From a checkpoint of a small transformer trained on Wikipedia.
Size: width 192, MLP 384 SwiGLU, 2.51M parameters.
Architecture: RMSNorm before each block, rotary positions, no biases in attention or MLP.
Training: a variant of Muon for these matrices, 5359 steps.
MLP neurons of a small language model. Each row is named by its layer, matrix (gate and up: input weights) and neuron, and shows model dimensions 0-191. Each number is 500 + 40 x the weight over its row's rms, rounded and kept within 0 to 999. Numbers have three digits each. A neuron's up and down rows have the sign that makes its largest values positive.
After each neuron's rows, "fires after" lists the tokens most often just before its 100 highest values on Wikipedia text that the model never trained on. A number after a token or word is its count.

L4.gate383:506442503514440436488532448529515548489526472545483520477429458503517535382543523533493539504473534503456535530460530567555459463501560513486572507498501562503430470548489523533488471518492501461447483543537515552516553524462511421441518517475496568472506416466458562559572570562447459490474444474503533505481454472517480571442504489449475483485525479490500480506512576449530497500534461508482497599511508480482482452495465520520509408514533525574512428514476504434514466503497452458424526496504473532507455436513432556544549464528479567544456574562450599503532497512504542513
L4.up383:469470549543432483506522483494500502479538473508494636514527483468461506500457523502476483476451495541508535525564402513520516493488479487440453411433438556463505500512513477478484595451466444497617516443510549456506453553505520515549514496496471463590505476539525476543513535457489485516473435559452437470540402520521556482477464488545532510520504517463483502485512429470485470548543552499458485548505483478487512540473553461475447539550530541554546542542548493571524510511482533454515494533493456512419446522536469477502465478508558437519557441520537549415586489470557512473
fires after: " se" 25, " j" 12, "e" 12, "se" 8, "o" 7

L4.gate90:483534463478529463483607534536467519563540482445488456557536431523502490514501532438470539442510585512566510460414483505479551569503496457506460489518486466502511499487576438471469521446410540471466448533479537575523469510514480465461537503483522548448399520422515449459450561542440490532564456502497513479471527497515432570499498481452494486463511555549493537567579558482504452478517466531439465580512493502494549481562400527558480473519496496495467516532462504516431517497469479534504474498492390563487543546494492428508489451438554493482484538482519482474484520487517514528
L4.up90:507459489557448511485419530501500521524534433467521531537489511504496597597502532499570510510569523405440458546526457529476491496484522501513447438456463530487470482580459550509522497514443430480516527407562523442454469467493585539493481464528560497480464541540586475512540567457538463520525484529467491489450428453499436546482490455468495478434479426511474478504524531457515479504445483509447455578486443509479541489473494513539487443506526495457523471464436441548463497535524517435448538498455441463485467484425511488538504555500486526568557532476482521455450549538550464555
fires after: "o" 15, " |" 14, " se" 10, "wo" 9, "pe" 7, "1" 7

L4.gate252:476424492532514534444559503493480473492491556484515484543469515505509519521484540575503418553527471509551516413524519512504490477527479490504523590459498523499605512455442518552541462508580480461486508585511542472539552502542456543500490502519495470485463515519466539503397544482488434513474504517503517501479418463516502519452530469431476569531490465502516527582455467483494547514607503475525533482438496502476494531501517479522513530539533512581601504497560454471616497469423482519573501590501483497466503459465512452530495491514529484495420526553552555412512471546445450467
L4.up252:433489497546493505473513441465504479481493503583551496475467517578495505526568531508490475453550460545446557399505473510578497524538503505490485521464509543501553474517479456473455401454578487550495464535471497492452489508458510512473510427534538540480492458452492489520450573478435519430469540480515481540540509505493518542561516547497561499530501508467477539514482515433499587503474524404506507509509523434524560471512492528515456420528452563549483585494510434482506431515552522574488523515617460557476550528465471539496520495460468510566504517545496497500513392591537493534
fires after: "ep" 13, "qu" 12, " pre" 10, "le" 10, "f" 7, "fer" 5

L4.gate200:505476504557546519422521405465450428453602497545497434454412438514417494545422426502496440453540455557506567518531453537510502450488506442412482522494540538598534544424464491444478485519513489490476531453492420536477502435512527488482499500488546507488474520463491464453552475443478481575446486499511534521490416515468516546544496488479459519546539523546487465457470475520495527451495513485481485482431453520514497447521466502545500468487502446503523440472472499477515521556538460598507516478542553500513495500485489503528497492615522506522443470496507506504511532619530485525
L4.up200:522516518442504457503550478465547559492540533556488506476495404503436506535492441571506493458498519526440549530463430530443498478523506399418613503514525564490520551432512456542533434521542495513466558469493478542507444480567627475554496469465518553435465521504550543464482490449562492538489492549452542484478449543490471518475524516455483549540422514473544502473475445479484560493465522478500559491443431472464425434470492430552459460480471454558546515505528498437551502499474479527488516535507514487555438482491577463535514544534499497518501460514494551493494509441536496486
fires after: " b" 25, " Ch" 21, " ch" 11, " N" 5, " B" 5, " n" 5

L4.gate343:604505530449497515517488491517457536502504459552458530548502510543469574456411475487526482449482447535416567545476481483411563505482536436508548504534517563555541492459541488531416544484521545569440508571482488480495529475550546435529587409494509498444521535578437510541498533492450469466485511509476497428531491523506482570496510502534466521516449487530550467492491554483525574441553512472531477523485547450542498424517452407525551475481503448563578536511489496511535510482515537518471433482469508481510538472556502475479576552492489512502479498529549529532462460441503548455
L4.up343:422466492545499495429615497489473460492440536490545469489499436562439558551456501536537509497541466502560445443513514487554553487537562477455522458504441431521462512495509404518507526514467486490463476496557463535547509531526494510525502520465477537475475428464544543393481450524474513503536479478438454441490522486529538527483516472517549483486496484460532534456517513515463485485508443456534497508494520438508486490553505562495542422515535512549536445453459543548564542484490619546521429550488507459538515434407506518497464474477534490494482516489504614494532471543428552568
fires after: " Ch" 28, "all" 14, "ow" 10, " N" 9, "h" 4, " ch" 4

L4.gate116:504479583524501507501563454504471471516513625518558566471531470483558426499447517559516530488495561533390461502524447532566535498509535582475538536464505494532515493499456501564511570513517500470478487513481553478481562470530498523470524540474468516469536583543561555529543479538406516532496544466506495483530502415475525558490565462528497470479469488509472479479485494467505459465524510468481487433405506430516522464521470513521471525516440487463534569550484518591534508531539487461517561616466496499500533496479506473522624476496566467512516483524481466447526494433475472559
L4.up116:468532478441516486546476586526476557501491555425532523530543489421430540466552517431606522502488547442552455624409499498495482455466486470447480517503474517489525566490444467490481475474492488489437493533463502586501456504517436528535496483459506509477490449535499539503449478510512431456533495515525523533603548486546468532452509516484442457522568502422529503441507498515555548496575470541504518516528436534463476531474504499584499491454500466471513421488528446435542502589515452501474491460504534524550525519471487512503422474561551490442510501473529540543511526435518495547
fires after: "ss" 15, "a" 15, "ed" 11, "du" 11, "s" 10

L4.gate269:530541499412473491510483437539501558496465518491544498505520466464552471411611538536543460537471450484457600526449534506545546517513440544478448542493541572528508507505598489446483485555529505445466490523414527542480472537555509511473445532480503545527503443622467531439567553553483508477464560499491508473515523483514471532457437492498583490455566502451407455519476513456543485521456508454545460525518495506492467495451536467514506499441563449535476545521517531521444550446518477504537494485493473535484476444526556521504482528519472589503541498506484563490505500528495511401
L4.up269:451462519436485516501507459500500532529527472564548510521521474491481447475426491482538530429456456503393459486530469400505557498561582544455470502505558457480558488529555446466474473494544558487439503502524476466556490544530547495539543525499473441539489604461509520509493457493479565542519487540519447483438485527478507568511491505437402551540545491543526534461491492410465506563521574442556523446540509461495531490530431594488573493517529511511537562531496531480467530480477546456490482523462478527516522558555538489506434479486458505519527534514559477408517450449504488539
fires after: " W" 18, " w" 17, " S" 13, "s" 7, "ans" 4, "9" 4

L4.gate152:484475568557548535547441531451483442480472455469465464503409458565481503517459506539544533492515482505484499470472459499560483509473499550543459437484627532513473477455548503558493526466520477545496581437541481544507523547513479557554469544530467502565404564468518470454494583479453576545498426510392525545534484560489489488524552440458528499503497525462440520407492461492473501464544531521514494509500527496474529532417538503560533448481528454531470478467466483508495510559479425477472529474456480502504528512495422451577451436503479482496438510533522522502507513499550570513
L4.up152:459509444528508586419522446507525527526470439488443470496546493469553501503501439511623540516509537572471376523497460441498435496492458564529526459555491558440543498450466431494507481488547563485482508457527494460485544474487459495595433513492520470491475520492532478440505509536478509521444559548490541550506431439541452568565463465474502440490542548531490568461479475534446514520498498479471471440465390417549500491510511549496502512539418473568542488465551524509479462525477516503458518497577529479558486441463507476510514468474502527488500497553480478521493486436493483530
fires after: " res" 20, " n" 17, " s" 15, "x" 8, " S" 7, "e" 5

L4.gate43:509465587498488459547560525516508490486436488450517552545470533569486509493510493515361495473534462539448554496543520520530484537495456440431526500558502549494437535556465490498465482472488511542446541505511525512431535478481541482575486498499483501513512526498543491496517521475579447550473504478533523554532537491468566537498503578456538566458456501531486508556477476432517516573456505538512476514420519457550538452509438476558439559511458518469423613467503564526444564544459539496499531549471497483569506444503524479500514524591472551520506493438488465528455434445450509526
L4.up43:553479467567455505544581491494554518383485484474542519476489480476449534472422508473512485489455495429513541531489408529556463535522465451460527512541503482489525564494524456444491467422515483489473428478473500519540470531528484490558440512495469487492513535487547458442458486458540497475492558493527557544507419489555474455436462472464513467482516451524483458427456466406482486453493501489472540575547481563543585505523490459513501462512536549549476515509504540483541547513395526528494548574523487449534457491495528549548491479476416441506489529484511486482459548443567413435
fires after: " in" 12, "cc" 10, " D" 8, " v" 7, "e" 7, "4" 7

L4.gate149:526445466483437554534516498536543513427559411498492452463531444422528536468555544442564483500465438475524553488504480448503524494453514520460511450564546537495489444513495572552491524411513555540448496526482547409479476466524448501466435488532489486415558530561476466476508436391543523491474495441459470513557465460451518417516470456520515526468449516511497511515486514472504502503463475537505540511550495473508464414444492518504471532466528506545519509512532476467444496509447455457496535417518562477539450469536473475466508473495470501486475465507535439556546498607574445527
L4.up149:523454507480519464568517512487477499522511495489409520448479500580472523476491527474475494441576557463526506553542524504480501424550552490512523469528526460482566546497434487422474492520545494536510467508456511521535411510490463504502579536528573445467427429520458504453521475526537511444535522520526595499518529459484511419530489495555482532511500506537472488465586452550443467509476539488456410501575541511495482451480437536532505445488550508509563518387465550454531495431500511519498500523494527563438542511400469461470476515507533529530569516528528422484542458561482502456
fires after: " w" 35, " S" 23, " s" 20, " W" 11, "fer" 4

L4.gate59:469588529505510411506475485511519553472509468519554520554535429522548529470490535524472455501453541514526480520429483608491479548530485481479443538534519505454520523503512532474618460561512507529513528496489502532480543508461577471517544424472433477483526550458480500542518489487574439592467542517487591540509523494465546489490450509520571457456497459451524538530528439503517526491508492533500532499497578503468444550512545472528489551592478523502485501474472482512523519458536532460436505507464507530557402508476553514508514458502529470521590483540499580517560489418390552512
L4.up59:533507413467508481452469549490526499573421544502460478497491567547524523510528509506449446549503529449507461470464499443523515516530547479494496466538449524458485491490462562520510528498509555479471518517495400476506492547555464516480460532556502502501448484423470480501537509513445556539530455528495605600521439569443454527550556520462529442489468448455571467477494506439449431567497523462510495492466491485531473450559468446478477462554545497545469496593541491524473456550574491473575489511536479568434550444500522540503462464432532475474490525483595425463489471500492513475
fires after: "." 19, "al" 11, "i" 11, "an" 9, "u" 8, "el" 8

L4.gate364:471496460510484534466512549532458469553445510545442548544490540598444464484467510512468476465501524504439434504493486535555520500425570513514493549591541545431558535487511535529448521475490528515542490579490548492491524503559551541503462476455455548447480543456448479467514451544501527474488468525501541496455440524459413460484558482562455552491489488528444533464508463516450536440529542540510538433503528481559453497449460529441528559481438581494424419441540549473542516461540521577467453497525490490467479486497523487514464494468415511517533567572511510517467528547545475442
L4.up364:525505472527457548466569509534532537570498453542406485585534454524462458515475448485513520468490526448499527523549537558459590465505461521512525548477438470494529500536566475508514423509524459474505504499498539516560551520565460461478514547459459517458467549500475551524510490471416474513495514538543449470572614494457468495510422490515477541530500496571500497499481505580479441451519494435474525474521478485585513513490461533451515496432484543484515519513554454459475470537540478511434537528512466533487503466503463514511520528577468433515473446498460566485434478604598532418
fires after: "n" 29, "ot" 16, " e" 13, " n" 8, " over" 4

L4.gate73:582538573527561506411542458549549422503471520532522479496476518454530509442493527466517481480518454524486465495519522521513533541473539478546516472453449547474559511428507460478462484502452423500537536544466526475519487450498536495538549507516429540523595479534457502539467497528590451459492516511511563505497501473506466441540532487475446459520510497444508492558579547480483448507539480448488468517483556502518435528508476479507429454530482487456492456488552497502487549443581439451597445542484514567532587480411417512568469522450519462522511449505507553506545574553509450482
L4.up73:488550582472505511483517441507531455578512522510555503546505458512463494473515532534551468506511490503556507484435549534515507456439615558469492467539442546435464523560561522501509499478523472440494516450465503438472512458510511550491486509558509443479499500462532414534469560534459514497565490556487581448470518442505532402457496435494479556494557460519457488457502511500494528473457468499552584472468529577501507471483418459442462509516454489547542519582531522543535486497461460546469553422493464503447535508514503518557543475537555512488485493469396572445524491573494516460
fires after: "in" 21, "i" 16, "u" 10, "ad" 9, "ig" 9, "al" 8

L4.gate348:474462489469532461523509479493449538414460488522485496490456465465488475588514503429499446451521466485502442503518460465538474574469528552479490502516482564508499513489510502526491488556489518506470389494534471525548482501564466555507483468457541548498457527447442473543467465483488528599414513470485482474605501562525436541478553423492509623485487469442444505470456456459483525495493435458441512472411526495446493536491483439436479526526447532523464488502463438629498493526457520462510545500519482525522521533548520456560459494472450575480470484485520560531514458538470546507
L4.up348:433534533450499508466511494528432466576556542480521447505503470524504474531514499480571481595493480499469489505534520540489468515521436507510521481496602483367532463442556498478506556480453526519530457467489562605472445534593418492533467573458542520558478557563557538529500581522493516574464512518473483484560495554488542496443489559520483511450547471493538494538450515512467588490448457525445553500500523493521517504479562486518493508477452553570535510476499501502500495465512505542444484516463539491442521574483536447582487487483503532472468508479541499518476509495423414543
fires after: " res" 26, " ex" 16, " pro" 11, "s" 11, " Pro" 5, "x" 4

L4.gate75:461520563505504593534471487519495509451488543474464601491512475578508546483467430455487482464519516465430475473489482463451518508537511507485511447502502508539508532554476502472555561489526543437474435476492521540500579515539477499501475453427467495522566478487500542509496593534456495487524540518478517420506495539566497530461503558617535418503490486510510498447524494458501485496463463504537461467539512500510526420539461402434542504492486532486467496487517557438468486442447499439462478568468566454475488500462476469522428390518499542472489526482498444401577536428467474524
L4.up75:478445507499499535548403515477531545510476592507475615443511476487531466501491539527503394509594508469407464467496518469576444467478483453505443500485507540525496496581467489456492449552483439485504501498475486508530535537500451503525550468521511546550524511525592436563554437506498518518512538545458413472531475528493444517515443563491507418538574449488503469490504477473507441476493502559556523441583477551489493450475525465421513504496512532523488452396531501492465426468540525480482434497480512491496461487500505454486455441565473535496504531496524462460461523433518494462
fires after: " a" 21, " p" 14, " ad" 8, "ur" 6, " app" 6